From a checkpoint of a small transformer trained on Wikipedia: 326M tokens, 10948 steps.
MLP neurons of a small language model. Each row is named by its layer, matrix (gate and up: input weights) and neuron, and shows model dimensions 32-159. Each number is 200 + 20 x the weight over its row's rms, rounded and kept within 0 to 999. A neuron's up and down rows have the sign that makes its largest values positive.
After each neuron's rows, "fires on" lists the tokens most often at its 100 highest values on Wikipedia text that the model never trained on; "fires in" lists the words (lower case) most often at its 100 highest values on Wikipedia text that the model never trained on.

L4.gate350,213,181,225,199,193,206,208,197,190,189,213,206,226,189,205,194,216,172,174,232,208,204,209,238,201,230,210,207,176,204,195,204,219,218,237,203,176,197,190,181,195,155,188,217,187,220,230,173,207,202,191,203,196,200,197,188,175,201,200,213,189,204,230,177,211,215,209,223,193,184,207,197,146,180,176,235,207,249,190,210,174,228,209,187,185,222,194,180,223,187,197,167,212,198,211,193,211,193,175,219,225,229,212,217,203,187,194,223,187,146,222,187,243,231,212,219,207,236,193,216,194,196,205,188,157,184,203,199
L4.up350,193,170,229,238,181,213,230,244,187,199,222,183,185,166,141,179,193,166,193,209,203,210,190,178,201,188,205,192,192,182,216,184,221,189,195,181,222,229,188,191,198,224,219,231,214,201,203,235,180,204,184,187,186,186,192,199,226,202,198,214,212,232,208,179,205,189,197,189,209,159,209,187,192,189,189,203,196,181,196,183,174,208,208,220,223,175,222,171,172,190,220,205,203,227,180,187,206,183,230,234,200,191,196,228,240,231,196,170,187,162,203,217,187,188,204,251,200,227,210,211,216,185,168,196,173,222,207,195
fires on: "pe", "ile", "ite"
fires in: "while", "european", "type", "europe", "despite"

L3.gate264,214,183,207,202,172,136,206,273,198,207,203,202,203,197,195,212,203,200,239,199,199,162,195,201,204,197,149,130,199,205,218,178,222,233,202,175,186,193,205,198,209,204,202,194,202,210,197,194,200,196,205,194,192,162,200,250,200,201,176,192,198,234,233,181,199,220,200,196,199,200,199,199,198,202,224,188,195,197,202,197,191,221,201,203,193,192,177,201,151,156,194,162,180,203,195,208,190,186,202,213,203,212,221,199,200,201,205,197,200,193,189,189,187,245,200,210,183,198,189,191,202,189,243,198,201,221,195,199
L3.up264,213,257,201,203,224,214,144,250,202,201,200,200,198,204,227,211,202,202,203,194,178,201,202,199,200,198,218,183,198,179,207,226,161,194,200,220,184,202,197,204,204,201,212,201,199,242,203,180,196,213,152,208,236,185,209,243,195,200,248,196,199,176,191,219,188,152,199,190,203,197,206,196,190,200,202,218,201,204,202,198,163,177,199,195,217,217,188,195,221,231,202,191,223,200,200,187,209,151,195,219,200,187,203,201,147,203,193,206,197,198,228,188,220,266,199,201,203,203,161,218,186,243,199,199,201,217,198,200
fires on: " also", " includ"
fires in: "also", "including", "include", "included"

L6.gate361,177,188,219,195,188,223,192,197,226,205,206,216,189,204,218,216,206,203,189,131,169,166,193,205,202,200,203,214,239,212,193,183,219,200,182,221,189,214,214,178,180,189,229,205,238,193,183,220,188,213,173,193,184,193,185,212,164,191,179,215,184,200,203,196,179,186,200,185,201,192,234,202,225,222,212,190,171,236,200,218,216,213,216,181,217,210,207,220,182,187,190,190,182,204,217,222,209,219,226,205,213,193,218,194,186,202,264,195,214,162,206,161,234,187,211,212,211,194,178,235,202,229,211,226,197,192,217,195
L6.up361,226,163,174,190,189,208,201,198,176,205,188,200,183,194,174,189,156,205,196,195,203,215,175,225,218,201,209,223,224,208,201,188,204,202,223,194,192,208,177,217,202,183,187,200,222,201,194,234,185,215,195,228,227,193,226,193,200,198,235,161,200,178,199,234,201,207,193,207,183,224,193,168,207,188,232,206,223,209,184,204,226,201,208,201,174,231,206,230,202,190,169,251,168,209,220,222,195,204,201,189,204,197,222,194,196,184,210,191,199,188,220,126,186,173,191,227,176,257,234,186,232,220,206,196,219,202,226,188
fires on: "ong", "eneral"
fires in: "long", "general", "along", "song"

L9.gate233,203,175,192,210,145,203,187,223,206,219,226,176,195,207,160,148,175,198,198,160,213,214,227,204,235,180,177,196,203,174,196,184,206,193,171,202,197,220,242,216,186,199,195,218,217,224,171,189,203,175,197,171,210,194,225,179,225,224,226,211,197,191,184,182,196,218,186,190,199,202,197,229,168,186,178,198,169,176,174,176,167,204,210,213,200,206,188,177,193,203,205,193,176,193,184,188,205,213,231,211,189,203,224,195,208,196,223,220,208,213,249,210,207,215,202,206,191,195,198,207,199,227,217,192,183,240,205,214
L9.up233,215,198,188,210,224,190,184,202,184,218,250,180,202,237,171,188,199,203,212,215,179,228,201,201,216,178,174,220,194,192,240,196,191,210,196,200,186,176,214,193,154,209,208,176,222,217,221,167,213,195,225,184,198,210,189,221,181,206,174,213,170,210,167,198,192,205,169,186,194,179,173,210,194,196,195,211,204,231,174,191,168,200,198,211,234,216,206,191,161,211,237,191,223,198,196,197,201,201,185,260,190,205,170,186,212,213,190,177,189,197,204,188,174,244,190,186,144,221,190,198,210,214,217,164,216,195,204,191
fires on: " her", " his", " their", " its"
fires in: "her", "his", "their", "its"

L9.gate397,158,197,213,190,196,233,249,213,174,196,221,199,218,170,158,184,173,196,169,218,214,200,219,218,221,194,219,212,195,197,167,218,206,191,220,201,200,193,210,217,192,210,191,195,235,185,223,203,175,192,200,224,161,182,232,206,223,191,221,173,184,187,190,231,198,191,206,203,258,211,213,206,231,216,188,187,179,200,215,200,141,183,209,187,197,216,205,188,215,182,204,219,225,215,238,215,182,219,218,173,230,201,216,197,236,240,221,211,192,183,193,250,198,196,192,191,185,197,210,217,217,207,225,184,172,207,190,225
L9.up397,190,193,181,211,182,209,203,189,197,172,189,170,167,204,229,172,202,189,243,197,180,229,224,206,241,210,176,209,190,183,178,192,204,188,224,200,187,197,219,210,205,229,195,186,191,212,171,181,214,169,221,189,173,207,208,146,206,193,201,218,195,172,183,212,243,220,183,197,197,195,159,169,198,216,190,176,186,177,206,220,197,187,203,210,179,231,227,170,192,200,180,212,193,186,222,213,243,182,173,247,195,196,227,225,203,198,185,207,227,214,192,230,201,187,228,179,163,198,210,191,220,236,205,179,217,195,178,169
fires on: " of", " for", "d", "ing", " in"
fires in: "of", "for", "in", "on"

L4.gate343,222,207,207,193,198,186,187,168,185,200,194,192,195,187,185,192,221,200,196,219,191,220,245,159,198,233,186,196,198,203,176,186,173,219,208,169,201,186,228,170,191,199,212,206,239,206,208,231,196,205,206,216,202,174,206,203,192,207,198,222,207,200,193,223,205,218,206,164,215,185,199,207,163,173,201,207,206,178,181,187,233,185,206,195,197,196,226,166,185,179,217,190,164,179,242,190,199,220,175,182,175,213,215,188,213,178,144,186,190,201,204,212,196,222,188,183,221,238,178,181,220,203,222,212,213,208,186,247
L4.up343,197,198,224,206,231,187,173,244,170,198,163,199,196,169,230,229,215,214,192,234,222,160,229,241,220,228,199,221,180,206,210,196,198,215,189,217,200,188,220,193,196,212,208,205,153,181,218,177,207,199,160,194,216,184,202,181,159,175,233,208,202,169,226,227,196,195,198,194,171,237,190,226,203,181,183,211,218,223,216,208,199,193,213,192,219,166,248,212,210,230,218,194,209,201,188,206,186,199,204,244,196,202,210,182,212,202,201,208,183,190,221,205,218,168,192,233,203,211,212,184,206,198,216,206,208,210,218,188
fires on: " December", " July", "L", " August", " September"
fires in: "december", "july", "august", "september", "mclaughlin", "alg"

L9.gate166,188,225,181,195,226,206,206,176,188,202,164,203,201,181,189,197,191,186,157,187,211,215,205,213,237,191,201,210,200,181,144,215,213,167,228,214,169,192,221,207,198,207,207,188,180,170,214,169,177,178,207,223,192,218,216,237,214,157,210,201,177,235,215,205,211,205,203,177,198,224,168,155,226,180,204,185,213,178,203,209,207,206,192,187,222,208,183,203,194,231,166,166,196,208,229,201,199,191,191,187,205,205,217,212,240,192,233,166,170,188,212,176,227,212,202,237,202,215,189,184,218,204,197,203,179,243,203,214
L9.up166,229,203,227,223,187,186,181,220,189,161,189,199,175,218,200,176,191,219,175,191,185,219,205,199,187,214,190,186,228,186,210,186,225,185,193,201,208,191,209,205,200,197,223,218,199,216,196,203,204,199,214,190,220,199,225,178,227,207,204,199,171,180,178,169,207,194,227,223,167,187,178,195,184,210,173,165,223,176,168,214,235,196,221,200,204,218,207,194,177,155,229,198,215,222,151,181,227,167,183,235,184,208,208,209,188,216,205,236,205,204,198,250,221,198,247,226,172,229,188,221,172,187,198,214,192,214,190,229
fires on: " at", " under", " by"
fires in: "at", "under", "by"

L6.gate296,201,205,229,201,154,231,180,154,211,201,195,202,198,185,225,226,160,214,185,184,191,187,230,166,219,184,196,215,193,186,201,149,194,216,225,229,193,164,163,189,188,211,181,202,238,220,189,216,213,197,197,188,196,193,207,208,189,184,242,232,198,208,198,209,217,205,232,158,183,199,191,196,182,229,171,228,215,189,217,179,226,194,191,185,172,232,187,222,210,188,184,176,211,151,184,239,187,203,173,204,220,203,227,189,202,205,196,183,199,213,207,200,166,198,177,200,199,189,206,172,205,191,200,186,234,218,213,217
L6.up296,231,205,178,180,211,203,191,205,201,223,199,192,189,191,225,212,200,218,187,188,213,213,203,242,210,193,172,184,172,181,208,199,174,205,195,172,183,204,201,188,196,171,176,189,231,196,186,193,193,172,168,188,183,217,236,204,213,185,229,186,177,175,183,190,222,214,195,186,185,216,184,211,156,188,189,236,184,188,167,206,189,197,164,190,186,219,224,224,209,196,184,199,226,152,191,242,192,201,207,201,247,254,170,212,243,211,214,203,225,209,161,180,193,219,212,195,198,220,194,206,177,206,207,193,197,177,205,220
fires on: " be", " were"
fires in: "be", "were", "being", "began", "before"

L7.gate203,173,199,171,188,202,163,202,176,223,207,217,210,201,178,179,223,224,223,203,188,162,187,206,204,212,151,235,174,214,217,177,173,174,205,230,190,226,177,193,196,216,229,198,206,208,208,214,203,206,195,197,176,234,184,187,223,204,188,253,202,179,221,200,230,161,236,207,195,185,183,216,184,246,188,173,215,209,157,208,179,202,180,194,200,219,213,181,201,207,217,207,232,194,227,197,173,214,190,205,192,195,196,195,200,214,187,181,199,199,179,204,194,198,207,179,219,178,219,182,204,187,223,208,163,202,200,214,180
L7.up203,238,204,204,214,206,195,176,188,185,249,210,198,206,201,199,189,202,179,218,219,179,183,183,209,169,166,199,210,164,206,209,182,182,213,190,211,220,203,196,229,248,188,205,196,227,199,178,224,187,179,192,232,176,172,199,221,186,192,184,188,214,187,209,236,222,230,214,203,181,213,198,191,201,195,170,186,183,211,235,194,216,178,208,187,172,184,217,198,231,195,166,198,200,195,169,195,208,209,247,214,206,202,208,201,177,169,184,214,180,190,180,159,217,213,194,205,172,207,197,211,239,213,195,215,189,192,222,211
fires on: " be", " pe", "2", " Me"
fires in: "be", "people", "being"

L6.gate62,136,181,210,178,208,195,199,179,191,201,177,197,190,222,201,177,208,207,209,194,191,192,217,204,230,202,211,226,224,215,201,180,223,185,194,199,209,211,197,183,210,216,151,202,239,171,195,195,212,185,211,188,190,193,181,206,190,177,155,218,232,156,180,221,191,206,193,181,212,192,201,170,238,200,210,204,178,224,206,230,207,185,210,197,171,229,199,211,207,219,187,191,194,174,191,181,201,201,246,176,205,173,226,192,171,199,205,237,218,187,204,194,183,212,210,238,195,243,156,207,243,212,213,171,183,209,234,168
L6.up62,174,203,191,175,186,190,196,173,213,204,206,206,205,173,206,213,186,212,183,225,219,190,228,217,216,161,186,201,190,184,204,220,175,198,172,219,223,232,231,206,212,153,190,176,203,211,176,186,190,192,169,212,213,209,158,223,224,198,185,163,233,183,209,191,198,219,190,209,191,198,238,200,205,183,214,225,218,208,191,196,198,192,170,179,245,203,182,196,203,247,179,184,196,163,187,199,195,185,198,190,213,227,215,203,154,210,176,197,183,192,178,177,201,199,194,196,205,199,192,196,216,202,239,205,210,214,252,190
fires on: " was"
fires in: "was"

L9.gate66,209,174,206,192,227,148,200,202,200,210,188,197,213,217,222,162,180,185,169,237,153,200,222,192,205,208,182,193,199,205,163,183,199,189,218,191,189,203,195,193,188,172,179,223,238,201,205,197,228,195,174,182,202,205,202,212,201,188,206,209,179,222,197,190,215,184,207,238,188,174,190,176,212,242,185,225,216,203,180,218,184,164,220,238,212,202,212,183,204,217,211,194,192,214,193,183,216,237,176,206,196,170,205,202,203,204,188,207,192,213,205,208,161,195,239,232,166,203,208,230,229,223,198,213,209,185,239,182
L9.up66,194,207,199,244,168,180,225,226,197,218,196,185,183,211,231,232,203,214,233,186,201,131,206,197,213,220,204,196,201,212,210,204,188,211,210,203,178,198,208,208,195,194,202,186,202,160,215,210,220,175,203,171,224,178,159,180,216,192,178,226,182,199,230,200,201,227,205,195,166,226,224,187,171,174,204,206,196,204,171,208,179,173,185,217,222,201,212,204,154,203,238,204,217,225,178,207,182,192,183,183,187,199,200,179,223,179,207,258,202,172,176,233,213,201,191,224,174,225,221,230,183,219,235,206,221,194,172,237
fires on: " that", "ollow", " December", " time", "resent", " September"
fires in: "that", "december", "following", "time", "september"

L2.gate133,174,181,200,182,177,216,201,209,173,177,255,182,182,180,194,224,217,187,195,209,171,229,219,183,179,229,203,209,199,218,196,216,208,160,203,192,201,209,174,219,150,191,187,197,224,216,211,191,179,170,196,176,183,212,192,211,166,180,202,208,166,233,216,252,198,217,173,232,218,195,220,206,197,207,196,196,195,207,211,201,226,180,203,206,180,217,191,179,195,216,210,188,215,148,183,200,200,233,155,187,210,207,241,180,211,207,224,215,191,189,207,220,202,182,217,196,201,185,218,201,208,194,193,222,225,180,211,217
L2.up133,179,171,224,180,185,189,208,175,170,190,217,217,190,203,219,195,228,197,185,178,184,216,211,203,186,237,208,224,180,188,181,197,183,179,189,181,163,189,161,208,155,185,170,204,237,207,197,160,182,192,191,177,168,217,189,210,174,203,197,204,197,250,202,227,234,200,187,225,184,204,227,186,192,192,226,213,203,177,197,206,208,194,217,216,184,216,162,197,212,223,203,180,215,160,187,208,166,239,176,212,202,245,224,192,212,213,225,185,190,195,202,232,210,164,218,243,210,197,188,181,183,196,198,215,232,168,198,226
fires on: " bec", " be"
fires in: "became", "be", "being", "become", "because", "began"

L12.gate60,198,216,163,205,147,188,213,179,184,194,208,209,167,180,216,164,214,189,195,200,215,211,181,180,238,195,202,178,210,197,167,204,201,198,202,198,189,200,198,205,217,185,159,209,188,184,178,215,223,198,197,206,203,209,203,183,183,170,211,181,172,231,188,183,213,201,183,182,197,223,199,198,191,168,170,268,213,247,194,198,162,205,197,221,195,168,202,192,183,198,180,224,200,192,203,187,201,218,209,197,210,168,178,197,197,209,211,181,165,212,237,172,204,208,197,222,188,165,195,217,204,160,191,167,239,264,198,206
L12.up60,195,236,232,193,191,166,199,185,190,193,198,209,193,220,197,191,203,217,204,231,215,210,203,185,219,237,212,194,245,169,234,175,154,189,202,209,227,220,208,186,223,225,171,220,214,206,196,195,220,194,194,199,224,209,207,184,184,146,192,199,175,199,238,210,197,205,201,203,207,219,184,191,218,182,196,169,217,191,192,213,187,188,178,214,184,193,202,184,189,215,222,202,234,221,189,226,191,153,189,202,174,229,184,198,183,204,174,205,202,213,204,239,210,189,168,189,193,234,204,181,226,209,225,201,179,211,248,210
fires on: "oot", " of", "ire", "em", "ight", "amily"
fires in: "of", "female", "fire", "football", "footballer", "family"

L2.gate219,225,219,197,201,229,204,190,150,206,187,228,197,217,211,183,180,206,195,204,219,224,206,228,228,198,197,194,246,168,209,183,193,201,213,188,178,195,184,174,160,177,170,216,194,243,184,206,184,175,203,224,212,182,199,218,165,185,206,205,216,183,184,201,234,187,167,184,205,175,186,162,195,191,201,177,228,196,206,179,179,196,220,225,185,181,225,175,204,205,188,234,232,174,210,227,210,186,186,173,224,198,205,208,206,187,215,253,203,182,205,166,199,229,225,220,215,234,217,223,181,235,201,165,213,221,218,210,216
L2.up219,211,200,225,216,207,209,190,199,188,187,196,183,165,168,192,164,170,209,216,204,180,209,179,175,182,185,159,179,171,218,195,186,199,163,173,209,188,225,216,210,168,193,166,220,191,177,184,209,200,205,195,214,198,166,181,201,211,225,197,182,203,220,199,223,183,197,211,171,201,215,184,226,215,199,193,221,192,197,156,195,192,200,208,167,195,201,189,241,222,186,186,234,176,204,196,223,226,185,172,177,274,212,232,222,171,218,219,165,199,212,197,200,212,189,183,206,203,201,196,214,210,208,232,181,195,200,229,219
fires on: " The"
fires in: "the", "they", "there"

L4.gate190,194,199,214,212,198,202,188,226,199,182,213,192,254,190,190,189,228,197,210,216,192,211,205,208,184,181,217,211,191,200,209,177,181,219,177,221,200,228,230,219,196,198,231,219,160,227,205,197,190,214,196,175,215,214,208,185,171,172,218,191,220,222,238,230,246,180,192,213,191,215,189,191,173,192,176,231,212,210,205,217,173,196,201,205,204,175,175,210,189,178,210,207,200,215,190,204,192,215,191,198,148,224,180,206,195,191,210,244,212,220,248,218,167,144,179,185,202,218,212,208,178,236,207,226,197,199,208,191
L4.up190,160,198,213,205,173,223,201,180,180,230,216,179,174,184,175,204,216,207,190,190,192,213,211,214,210,201,181,188,200,211,195,172,188,195,197,178,183,201,250,164,205,176,178,224,216,192,185,227,182,211,212,196,197,205,196,194,199,210,162,207,236,208,165,209,179,198,195,203,229,183,188,208,205,200,220,187,207,183,217,183,237,237,209,189,205,206,191,185,243,228,235,148,213,207,224,162,206,208,199,184,212,224,203,194,182,201,178,154,237,121,192,193,219,189,181,203,208,245,229,198,202,194,163,240,203,207,188,216
fires on: "ile", "ale", "ere"
fires in: "while", "chile", "male"

L2.gate160,221,208,200,212,207,228,151,185,195,181,200,199,155,202,185,183,196,216,203,203,233,201,189,211,148,186,202,199,185,215,221,218,182,196,184,188,192,206,211,198,171,183,216,201,206,188,197,202,208,218,196,188,230,197,193,190,191,233,196,220,188,186,203,216,162,179,213,201,200,200,172,213,176,192,156,214,202,207,145,186,184,199,222,207,200,225,158,210,193,170,228,243,169,210,185,196,199,206,173,201,222,183,234,215,175,209,228,240,188,193,201,172,210,185,184,198,226,239,190,218,242,212,183,202,194,200,202,225
L2.up160,219,234,210,220,190,237,181,176,192,184,214,223,205,206,172,179,206,199,205,206,216,214,225,182,168,193,172,227,212,195,208,212,188,194,167,170,177,209,175,205,167,211,196,233,211,176,197,169,209,209,201,197,190,187,187,181,209,237,208,186,176,234,201,199,171,174,185,175,176,193,199,226,172,184,175,202,219,209,184,176,179,184,238,186,215,201,185,214,215,182,232,230,176,187,232,200,217,171,164,207,222,192,208,191,161,226,229,203,172,181,206,190,205,207,216,228,208,217,204,185,248,237,202,207,189,214,235,214
fires on: "The", " The"
fires in: "the", "they"

L2.gate231,204,154,219,213,172,193,182,220,231,221,191,179,213,229,230,205,235,216,193,192,184,193,228,182,191,183,200,158,194,196,204,187,214,213,195,226,162,181,205,204,172,172,160,197,209,193,168,210,176,218,190,188,194,205,199,222,227,186,215,198,194,206,196,182,193,226,189,195,218,161,219,197,193,220,224,191,208,192,222,181,214,190,177,223,236,194,225,178,174,192,224,200,177,206,203,210,208,172,202,211,189,186,222,178,206,172,220,223,174,195,169,195,187,210,173,224,200,199,213,206,167,171,233,241,174,185,169,157
L2.up231,206,157,224,200,158,207,214,224,234,196,205,207,223,238,221,203,225,199,190,208,184,191,235,204,192,193,206,165,211,182,202,201,223,220,180,211,172,181,210,206,195,163,181,177,233,192,181,213,169,218,187,192,182,218,216,224,227,174,226,223,205,201,204,182,187,209,202,211,202,182,209,164,201,240,207,186,200,203,230,210,194,177,199,204,222,203,240,184,182,174,235,168,194,216,192,203,197,186,211,215,193,192,232,193,220,179,242,229,173,187,170,201,202,183,168,225,206,217,209,194,175,181,231,216,173,187,174,168
fires on: " December", " September", " August", " July"
fires in: "december", "september", "august", "july"

L3.gate127,187,197,184,202,204,218,231,221,199,234,197,201,201,197,219,238,203,198,215,201,204,189,197,199,196,199,183,161,202,193,212,194,186,155,201,240,220,250,203,197,206,198,208,198,204,207,204,102,199,242,242,210,248,219,199,204,197,201,259,198,198,164,247,237,188,190,200,159,198,193,199,200,190,199,221,186,195,197,198,199,197,181,201,204,200,173,170,201,189,212,204,143,178,199,194,240,233,172,195,203,194,202,204,199,205,199,203,209,200,198,159,221,228,185,205,196,193,200,202,201,231,188,239,201,192,211,203,200
L3.up127,213,188,221,201,193,190,193,236,200,162,200,201,200,198,215,176,203,200,202,195,203,147,205,200,192,197,183,229,198,175,177,186,272,215,200,176,229,195,190,200,205,204,261,200,205,225,202,175,200,223,145,206,199,244,199,243,198,202,257,197,198,172,194,197,193,208,200,221,200,208,197,200,199,200,213,239,202,198,201,196,203,203,200,196,154,222,204,197,168,151,196,177,188,200,198,226,213,204,200,175,201,178,208,201,213,196,200,203,200,202,164,179,206,252,199,203,194,200,231,227,129,244,171,200,203,191,200,198
fires on: "ollow", " includ", " En", " Part", " ="
fires in: "following", "include", "including", "party"

L6.gate410,198,230,191,199,181,211,188,175,209,208,211,184,211,200,223,213,204,193,198,259,202,235,172,193,200,215,174,200,215,224,166,190,186,193,201,200,174,213,194,197,160,174,180,207,195,195,189,171,244,184,173,197,213,191,184,207,223,181,216,194,216,171,230,148,202,226,210,168,160,202,216,177,159,213,215,192,219,208,204,167,205,171,207,197,207,212,205,203,170,200,184,247,191,180,178,208,192,155,178,224,221,208,229,181,143,191,184,214,216,173,205,195,228,210,207,190,210,233,216,179,219,225,185,229,173,201,196,228
L6.up410,181,231,220,212,187,201,183,224,214,206,183,197,183,192,181,202,186,210,176,198,151,161,213,244,185,231,182,195,202,189,207,198,210,192,200,231,207,156,206,177,193,213,178,193,192,190,192,185,215,198,218,195,226,192,206,228,180,170,205,148,188,182,191,199,202,200,203,198,178,196,173,218,205,201,208,209,238,201,210,188,212,184,230,201,189,185,167,199,209,194,214,196,197,190,196,213,198,201,189,191,233,212,216,188,217,183,253,232,225,195,217,229,201,230,178,178,212,178,188,223,231,222,234,200,181,202,213,205
fires on: " with", "ith", " February", " September", " December", " July"
fires in: "with", "february", "september", "december", "smith", "july"

L11.gate241,224,208,176,203,183,194,242,196,207,166,193,211,216,170,205,169,171,222,186,180,185,187,208,214,206,223,192,188,227,171,232,189,184,197,203,188,199,195,227,175,171,169,188,201,186,213,200,157,219,169,184,190,171,208,227,222,212,185,212,196,184,203,217,197,161,180,174,199,211,219,234,222,182,192,195,188,213,218,238,184,192,179,204,160,209,231,214,182,199,185,243,193,183,191,241,194,187,181,190,189,198,225,217,201,195,179,225,179,156,198,199,225,200,194,205,191,176,200,238,253,184,222,208,230,200,215,204,243
L11.up241,213,185,198,175,190,220,212,194,214,188,196,186,167,174,220,169,208,182,188,227,199,228,231,212,194,205,189,245,222,183,181,222,227,166,204,167,198,213,239,182,186,194,199,176,184,161,213,171,193,172,201,190,200,238,228,193,227,192,194,205,182,180,162,194,216,197,183,185,171,186,216,198,205,223,209,180,200,207,197,215,183,226,204,185,243,205,212,204,188,185,190,196,223,209,190,173,173,187,183,247,212,198,257,220,179,206,223,194,192,201,203,203,230,196,198,169,223,191,207,206,161,201,174,195,195,184,235,182
fires on: " ab", " under", "ith"
fires in: "under", "about", "with", "above", "able"

L6.gate229,229,220,205,179,203,201,189,246,205,232,243,199,179,178,227,209,199,199,196,179,210,198,209,206,216,238,171,217,195,202,210,205,194,220,206,195,222,193,166,168,228,226,176,204,178,237,192,201,189,202,186,198,187,184,209,212,195,209,203,212,201,210,195,168,167,189,180,221,180,163,236,194,153,178,185,209,199,224,190,218,163,202,180,169,212,192,224,168,179,191,228,179,216,185,154,200,192,205,212,172,191,198,191,205,221,202,204,209,203,194,204,165,214,164,218,204,232,188,214,199,187,167,201,203,235,193,209,175
L6.up229,182,179,171,190,192,195,175,247,212,224,139,195,198,209,190,186,193,205,216,230,218,237,159,185,211,194,205,192,205,215,208,180,193,210,216,194,196,164,184,162,171,216,228,182,220,203,209,168,202,196,235,263,226,225,224,215,212,193,215,201,205,177,199,208,167,157,194,213,204,199,186,196,177,207,189,158,221,179,182,211,206,196,235,192,206,215,192,199,176,206,196,190,222,196,225,183,201,188,191,214,171,216,212,207,159,179,168,215,234,223,217,176,210,159,212,193,225,211,197,183,200,224,188,176,224,200,201,192
fires on: " also", "ates", "2", "ot"
fires in: "also", "coordinates", "matsumoto"

L10.gate277,224,198,244,188,185,220,204,196,185,205,186,206,173,188,195,180,204,189,176,198,205,225,204,227,189,207,200,232,208,179,186,217,163,201,196,170,205,200,223,182,186,192,199,172,170,204,221,171,219,190,210,200,184,196,185,199,225,196,187,230,215,195,201,191,202,192,198,216,198,219,201,178,216,196,206,243,189,199,220,221,188,193,185,176,179,204,184,215,256,154,198,226,188,192,209,196,196,194,174,193,182,173,203,200,217,229,188,213,184,192,246,184,220,212,200,189,172,200,209,208,188,205,208,183,209,202,152,220
L10.up277,232,199,230,227,191,197,176,223,189,198,209,194,164,186,221,182,163,183,200,164,188,209,216,193,174,192,205,183,224,161,173,200,190,205,173,184,228,217,250,187,189,195,214,195,170,184,226,163,203,191,205,189,193,241,178,221,210,192,232,166,194,192,167,190,212,214,183,183,146,206,195,188,192,194,166,199,205,201,181,217,228,209,159,204,214,223,231,167,198,207,187,225,203,204,194,183,213,222,186,177,215,209,187,206,203,232,193,219,211,194,169,211,214,183,209,218,196,161,185,255,170,202,204,197,203,232,238,183
fires on: " with", " under", "ith", " by"
fires in: "with", "under", "by"

L2.gate331,197,165,212,195,179,199,204,189,214,203,243,169,180,233,203,203,178,194,218,178,218,219,232,197,190,184,174,211,204,160,209,191,157,187,201,229,184,211,204,183,204,173,175,203,204,205,169,175,225,196,196,219,191,184,205,173,221,215,235,199,177,175,194,190,180,202,189,202,206,163,196,212,164,184,166,217,205,210,173,228,190,175,229,196,209,228,200,182,203,239,224,208,209,212,197,202,186,232,167,218,169,180,213,200,169,237,224,215,189,207,238,183,174,183,163,244,222,215,222,224,190,206,193,195,198,220,188,217
L2.up331,192,202,187,203,166,187,188,170,198,188,222,190,202,239,188,188,193,232,229,160,211,219,228,217,217,197,172,224,214,176,219,192,200,207,170,224,157,197,164,206,160,175,232,174,193,210,197,199,202,155,214,203,210,191,202,228,205,206,249,200,210,207,200,205,192,208,208,171,193,202,170,233,151,198,210,177,214,217,170,192,191,180,189,216,203,227,200,210,200,210,250,181,214,184,203,198,193,228,197,207,240,207,218,188,184,209,222,214,186,228,171,183,174,190,190,194,197,158,194,208,196,189,200,183,180,218,185,200
fires on: " its", " their"
fires in: "its", "their"